config.yaml
num_hidden_layers: 13
init_std_qkv: 0.022
init_std_up: 0.0314
optimizer: "muon_hyperball"
beta1: 0.95
weight_decay: 0.0
batch_tokens: 131072
MLP neurons of a small language model. Each row is named by its layer, matrix (gate and up: input weights) and neuron, and shows model dimensions 464-559. Each number is 500 + 40 x the weight over its row's rms, rounded and kept within 0 to 999. Numbers have three digits each. A neuron's up and down rows have the sign that makes its largest values positive.
A block is one neuron, or neurons of one layer that tend to fire together. Before each block is what it responds to, as a language model described it from the Wikipedia text at the highest values.

Partitive "of" after quantifiers. Mostly "of" after quantifier or part words (most of, one of, some of, all of, four of), plus "under" and label colons.
L8.gate611:535532493508472487453489551528456495556463454416436433486488570426515471489504480467508492505489548515456503532555528510463492510522584516561486448550511493504532429552527491606493491505523579481483449483500502546423518515476499556476590537471463523499480520423501528549385485602524521487
L8.up611:540504547545551442493476476565493460532492537488493451586417523513566576453452547560545492412535430449474511478491524495480514437498509481502522518549461469534550543469519489473512517488551537484535489516498584515507520431484506500455510498436479492469465483548433487517518516520429549482
L8.gate675:486485495498500501492502538517517432489611487469534559586489552447452552501504533447471481523470486497474475530468464519488560536563492551456588524513480535537453585546457456529535508494555460541439460525481478460498438570488461473531460492491544483505490506507381451517514517479485517476
L8.up675:474521472478436571470462516547556560492463480442482482465441467496506566489458495571581500483381475452438461506456535504449438555572452513539518573548541518510505524460477444450486437500526512534421500463494516512439518448536518492512437424436419478539554422506553492548576521502408456471
L8.gate1135:521505515536528426513539425492493480437524572471473493489487492521497474433499465556547532444461543482460536487499514509469460578469537500516519517475510489515471506531471509510471549462448506576507430566496457514526457497542520494509521564466573446495517553505565502459488513449536515488
L8.up1135:440484491445539452513486517490477457499466482537484487482474559519513554564491573516514419418452572431516502476536528428515569526525481481558547514502470528556472480557523478533473519480511573462399509554519522462486478467468551502591465558473495453525556531466522392504484523492505552504
L8.gate1528:503525514434511508469468608436566501537484471561545450530515416526463540440497486546491483450452472440539561561510461539500392492527521505528525484454469527492464517521420487519582504478509546494463459542480482486493489469553524506474475438521520514545531524442468586466468426547431451509
L8.up1528:489419461432534492536453511511518508471411475502531528477572527443503421514462577500532496469509524527511480504547542500509458466512587520471503520459522573491553571536518550430428486410534554568573512536479533475511513523464435439527525415503585513529520484477493427521484436565500489504

Birth-order kinship predicates. Words after "he was" in biographies naming a person's family position, such as the, youngest, fourth, third, younger (son/child/brother of), plus early-life "was".
L8.gate94:487508481541534525536508517471501532452503531471462489490548555535530477544510548499508467407449498516487412451542465504488493591553531555497534488517488480501520534482463496504431530470545538482475471526517583486481545464462492543494458494450548532500563520513482579522456495496496525469
L8.up94:491475435563423552541511544480515591422423521504465507468440453527493494459505454520555439473478507501524489460485510484526440481546524532550583447496585477515542532501451485547455501541458527488588509466543532488410461463507508424524451496480506506443501451494471541491546479473482479492
L8.gate161:509467588507593601476474536521547478464512506448418481479495510452481611484443496524516552483522555425531456489457559526520478524516512531505509512546511507513557535435527505504523539512537462527445407548484561480482484500526467427529515419483455554559411489490529479528465531444494539473
L8.up161:586536555481483504518506521506518391462517482547571522526462450568402535489545503568474474484471531541488525525503473498486541535520520466546508514480447486498476494562560567487524514541496535533434494517471468561441518495453597540430504513454533476455614471547522421557494469462458493464
L8.gate1137:532400517497498543500556498542493499550468500434504503441491494484503517511492533452486537515431500515472535419528494473491541506491602508539536460458563480480429553561497522563513520568507496473570509556554510497478443575523503439546485502492440537493543459504516497397515483483509503439
L8.up1137:584479536588506533566440538539536516473457517531519545455496512460495484522486456474487487469516499505538525481491541490513537466459549536470508492484447572512503413501458478463524463528491459611512514444544583433512489476494478455511511515475473563485556466530470505423497495417593531490
L8.gate1338:542540437498540526567562405575484508491427444463496537438424562514461544570483503414518569529464512481515485537457481519477477499477546513465564531513507544518499506584491454519543483484508468546530485442469482499576524484491504506507509475490483492514562438535451520596508517463546518422
L8.up1338:537497527527517545479444548535525432436457468433605527477509461541450484524555548474444549371521499508501464473495508546580499510472513531442572531485480515496485487555504476533453475491424527508522491556505545542571477456544469442467516486475484527495548489451434524446500484451507537510

Prepositions linking noun phrases. Prepositions, mostly of and in, that join a noun to a following phrase inside a fixed expression, e.g., Rookie of the Year, seconds left in the game, away from.
L7.gate143:435496524481543537463527523578552523468561534478472500467542464476412500535495516491507499515492524491521571561518503531463532536492504462541464523419494477480478475561509530522467462526495523427519468509444514492550508501494444455532501444433479483556494437465500540518481491461544593531
L7.up143:532431502461453519469573493413504459479555452463453561395544480518492528491575534510501549584572527594545550460501521488553578501485519538518579515458439522497500505509539441463496494511571509519552526501512572450457547500553442457484495461534517445534506510503491512512536486510466476481
L7.gate324:449500481506509387414483525522493447503460506529495615496507484480479473470543519568555482517520512487428596514493502531492570587505496529511502490411510512510467552432501481540465435513522538477478501561496476504483433467493514548562513466496503483457459508419473487572442475561513513499
L7.up324:449525478504488604465478461527501478479552474506485453537525551468530594483496532485450510584483482477531506497546482550530519526517463476489429507574489504583452557515600506521525516504494492485551477536497419546491428490455510430496434445538474560544568574479534526546559527545461550422
L7.gate371:554521487469513488495474495508545492575443522514522519507525538487531522451431544507530422464509500492464525519453517497465558523542530520525575470480580472560480539484533511470455426498562500494497465563486462459551511556422527515499447520529502567466503488527517486462585514493531557556
L7.up371:475489388459483492535546535482483455496451438524461436461554444440490526518455460552486570521498502486488519448547472493524443557533481571483553472472501583435435497492521483498444487499533529502468437481548424527497478490486526446543530430525493482542487550447564576535467473553529466510
L7.gate497:467570494382519518515497568458567475512479528505458531479451453517453566482469448496474543445482562454546537484502494489465532543526536555556506545457490573486448482437506518508491524512538525480455477594488506426466471520545436499490445496505431487551551452541469556499481551470482398476
L7.up497:465521414473509438481493495457430491521406505515572610453496463531537467476427444508505524474508526507428443426476578465499467566503487491495493514521461445535564486506562527484493513507486513459458497452486544484488557550474491446519550482503521512472529505499558420444509531474525464552
L7.gate523:479453444533531432441496454516462546537516472555475466496590448546384511461489531506496563473507523517461444527468475570512459537549472501490502504513493465479470538524515491518444549508460548509507461534474521530517449488562467514484492483552492480497471488483398553554448512448461558470
L7.up523:534480430497509512529495458528558464430437463510526453442574474461529463448506481515517603498508530541514494490475500522506506539506484547476585560511526571495542478561467561505529468575490442563466433582468470544477480519438570532511497490424528545517514500562463461500511499476505513465
L7.gate1071:477443476519482499514457483521477491504489544475442547593483563560400495448541532476447528557459528443419546471536426475494477507598492502447485465479552512482504505470502450497484450436538489552518503484464487482552480490553444513477543502470582402486554446512463464523508494511492480544
L7.up1071:538476467448567537453564550481468483515492434463518496508449518505601520490622571486505460522553509427439523537554480543487469509518541458458551519518577514526466466545487439458540426500544472469449472530468481428453523502555557452472480485510460449450488460428454514573476480523483523503
L7.gate1282:466389490491459551480515506503475467487488544514560511559571399521440471524535502508495472533548469474435427482427518435490560479558509478498536494525534491483523538501553534408482525424490427535476503487498438505578544525521505463515505548511483519503512489490474511497478481520468469507
L7.up1282:519496492535498473507487444476480488533537516566530497491536512524510510509554530561524572503440507561522565413509475500535501504449463533521513468452514521499489457415515482509522557499512522525520516527458427603446457468410506395606555473507497539517514579468481518450479507448497524450
L7.gate1482:489534522563507478497525488529484515456533481527504512515464412470434488400498493496527516462520549539536557478478433550564485527515469489533460532441559513527447568478521434560506513523543543490455526515514451560521423536483547526512478483473484522458521493551483511489483540480497515474
L7.up1482:559461528466535464506459520487487545547466541515437433470461497523516468542507488456472485473455463503559458506507619486461525422490503529467560540540537520443455514554472502433496507440535432456518414548522482485476428474542516498467472454497518551564491525479457535451527497537519405526

Preposition "in" after verbs. The word in (also In) right after a verb, object or sentence end, usually starting a date or place, as in formed in 2004, released in December.
L9.gate1351:527489502456503472525571565418501533484495498534511513468506496464459449498515464456515483494452440509580505606458506532558553469470491479489478573468498472510514543541479484481483502450490519557463533567479487587488502515446502480533445575492507453496511537553514496476490484507481530460
L9.up1351:501497459500562528565467483527561491454549540512485551490490491515453492447483486541639536432443513575489480448552563461450459509509526512504502584519534546514453501486487482566521596476556508556577503509488416447517462502485509525532432522522525491485464437519521461427497482462510448532
L9.gate1460:535525497484549443509538506500548493519475429525545502428546562449463516456508540487489500498486436576503515536425597513483526450489475513508480517481453532453502480536433520587532511521532462514474558508495435562500480488453473512557469441490515469526475519476506512491488516442515512435
L9.up1460:467482507479525435548522539524491512406456440480542489464525518462535515442554485455571498554438517534468494543438567504499544509497553503493486525481473534462529471500477518493501489530537516548494487398550491530449448476525490481490456464498494421585521483511604485470613486501525498497

Biographical family details. Tokens in early-life or family passages of biographies, e.g. young-est son, eld-est daughter, had (no children), family, raised; weaker scattered hits elsewhere.
L9.gate254:617485561500569559477481552465535486553507443470473592473512542500550483399533534555535499518506544505548542499573470487429509448551493531536526482510530571532507488465496480453627448500522536543585474475542520497477564550512502482485430471505456498499472482499458437507485468444494533528
L9.up254:498478564602482524530591543491554568449427449491476499550492450443512468589476487487492573453525521487494449462478507560526550497498528479490486477501549491482529446565521521480592575498459475520482465529611570513508449512487531537460526519605537530517504584480515424560515487502514463438
L9.gate1371:520475496566506611596428496514563526501477530478552510494496471515463537501525483530436442416553506513524549490470489510510519455507424486482550426544560552488537519552498458524527460535458491521484481431495528484524580506468510553506478462459480500511483491502481500499427446471471501430
L9.up1371:564477563519590493540528508556467550527480466420553442501518505469530502435473465511562508541470568441499523517447543503539505461507506482553481515451520461504518568568532499469483559502457445501496548481538475519481493507521482517484468493502448544579406523475494532499509524461526549566

After-name biography slot. Tokens right after a person's full name, mostly the parenthesis opening birth details in biography leads (Herzog (, Sims (born); also birth-year digits, name pieces, and parent or spouse words.
L7.gate55:510536480497483488470519444556489474488513482487545497476540555513495595448498477526522491439516523459453555480554587499466504527573464415486542500466481519452503515471482499529470504498445492500520532501526606550549499560516496466541514473490527470558494473586482503501487459519541579439
L7.up55:509435490533424526437492510560478484435475518496456513469509488477512534486490485442574464441497479522496492432481523494556529503529528523489524486475536496530556469593504499567559527503521533482481523473416459524504476531523481455528487513506472424447498480466381503528523498489437425455
L7.gate340:543456463487491591475497453519470552471502489438440535546538453601581576459481476472515499414491503466460475526443505475482483431572480434480575501543562439560635536471564547510501494500477468471483497538526501535437504490495515466546419462437491420457465577447486503466473476460464494428
L7.up340:510497515481473485537492544443506523449564458481449513500544491569554511451454488426540455556489440501509545424493514557599453525467498493523497514459548450534549446516470472526501444552492515516513513451440473509509544454448461516447495520508475426551548493549459484478498484473492483435
L7.gate347:516452483542569518504467446477453519461437499467548526501468455562518504472432527466519448438483512534559497492446507468465531456571496501566515505478518491530551477563490543586553555500538474427487589457444516492476554493472498403493481513527453418535472506410535470489474452446361528491
L7.up347:464494580523529527555482501505534513549489561530482530571515529582529451473469502487527470487502528434547487518514497484468441482509543522505460449551537604536499570483459505505554476513527479459549476445502474473435555510447485569478481554526473463557456495538482440477475554509528518542
L7.gate396:540426532513515466554467539598483521475469488476471540455542506541488505440542509401551502438538482511573524531550545525491453443484502484468506493470448543490583539440492478517574516514527515512480453514522472380421587553500500432451472539532453504488484468477542464417534474549534439456
L7.up396:518532550521563466592504498508404520525440519497538501453520495504493538477533541492491587566504446455449493569478440406527443527536531469463511400481449528565467483527521474510509517471477471499480510516495495537494452455548458527573531557501441542508509533497521501574495485505573494401
L7.gate826:504484464524509485491543472500494475533501461479529525488493519526475509512520499521554554470470465492430490461579469517472547498519495511535580514509516491504484512489463499540529479544531519415456514515482519523558484508531558575501487500500535379520471511395538481497433516499501510518
L7.up826:540452465438446560525452497529510410546423516557493541438545524507492483562526484552473463449492525534543553510552490433487514503467453478502441512525543462552510543484448496547562441424467473417512478480548486552420474560501442567503501532438464454528487540534532476500462475505480510506
L7.gate918:508553478496469480521523493460531546596490516491502538440499547525460525575396527552504490405465473489600517492503485476572476437499536445432566583479515484507528500545481491496527478491568448482509472534500428497516505509439492391466518447527499511492542494532523512411517530518470472393
L7.up918:509493510524444484500528437478480578543417557442551540431481499459452529471461457549490535546468524442450509476475515462545471454482474462470513496533435480556518479478523547487529489527511514517512501425506528480442522516474516418546451458523487498501571535500536366472511473491634500498
L7.gate969:547487491474475545519478465509517505504499523483551512499439485522535544540553520470513542511437471597496509519474539431497494553576503471527480555480467497505545528534518526469487485469562476517530441517454492490561522446437525489454466524451502458481508504512450522509461448490473529533
L7.up969:523474437511496569521476531513505503515432525496505564550498441477500444464520540454535496464508539560474417501482492505432486499506556513558476494568576486530545518423500502438449550523499554441558482519483536525477508475484516423472433481484524452529480447487505417469436480447456592563
L7.gate1478:470581423461515479490468482497496468490457479463451561528564523506516484519542518529472447482510527525480521454497486435473441497503470507509502456489530517526571463478454422447488540465496458505506508491458521459476495460443476535498516459541564490551576473515531518499415559501489516491
L7.up1478:481569484499488473473514499577513631447456490463433489542477491469444466463467484506538472523493464529512512559514492505533430500503424409531511439503517466527489475539459440505547567500502517493479524489497501457464475540476519651506454432465518496525520467498401482529526512400465520534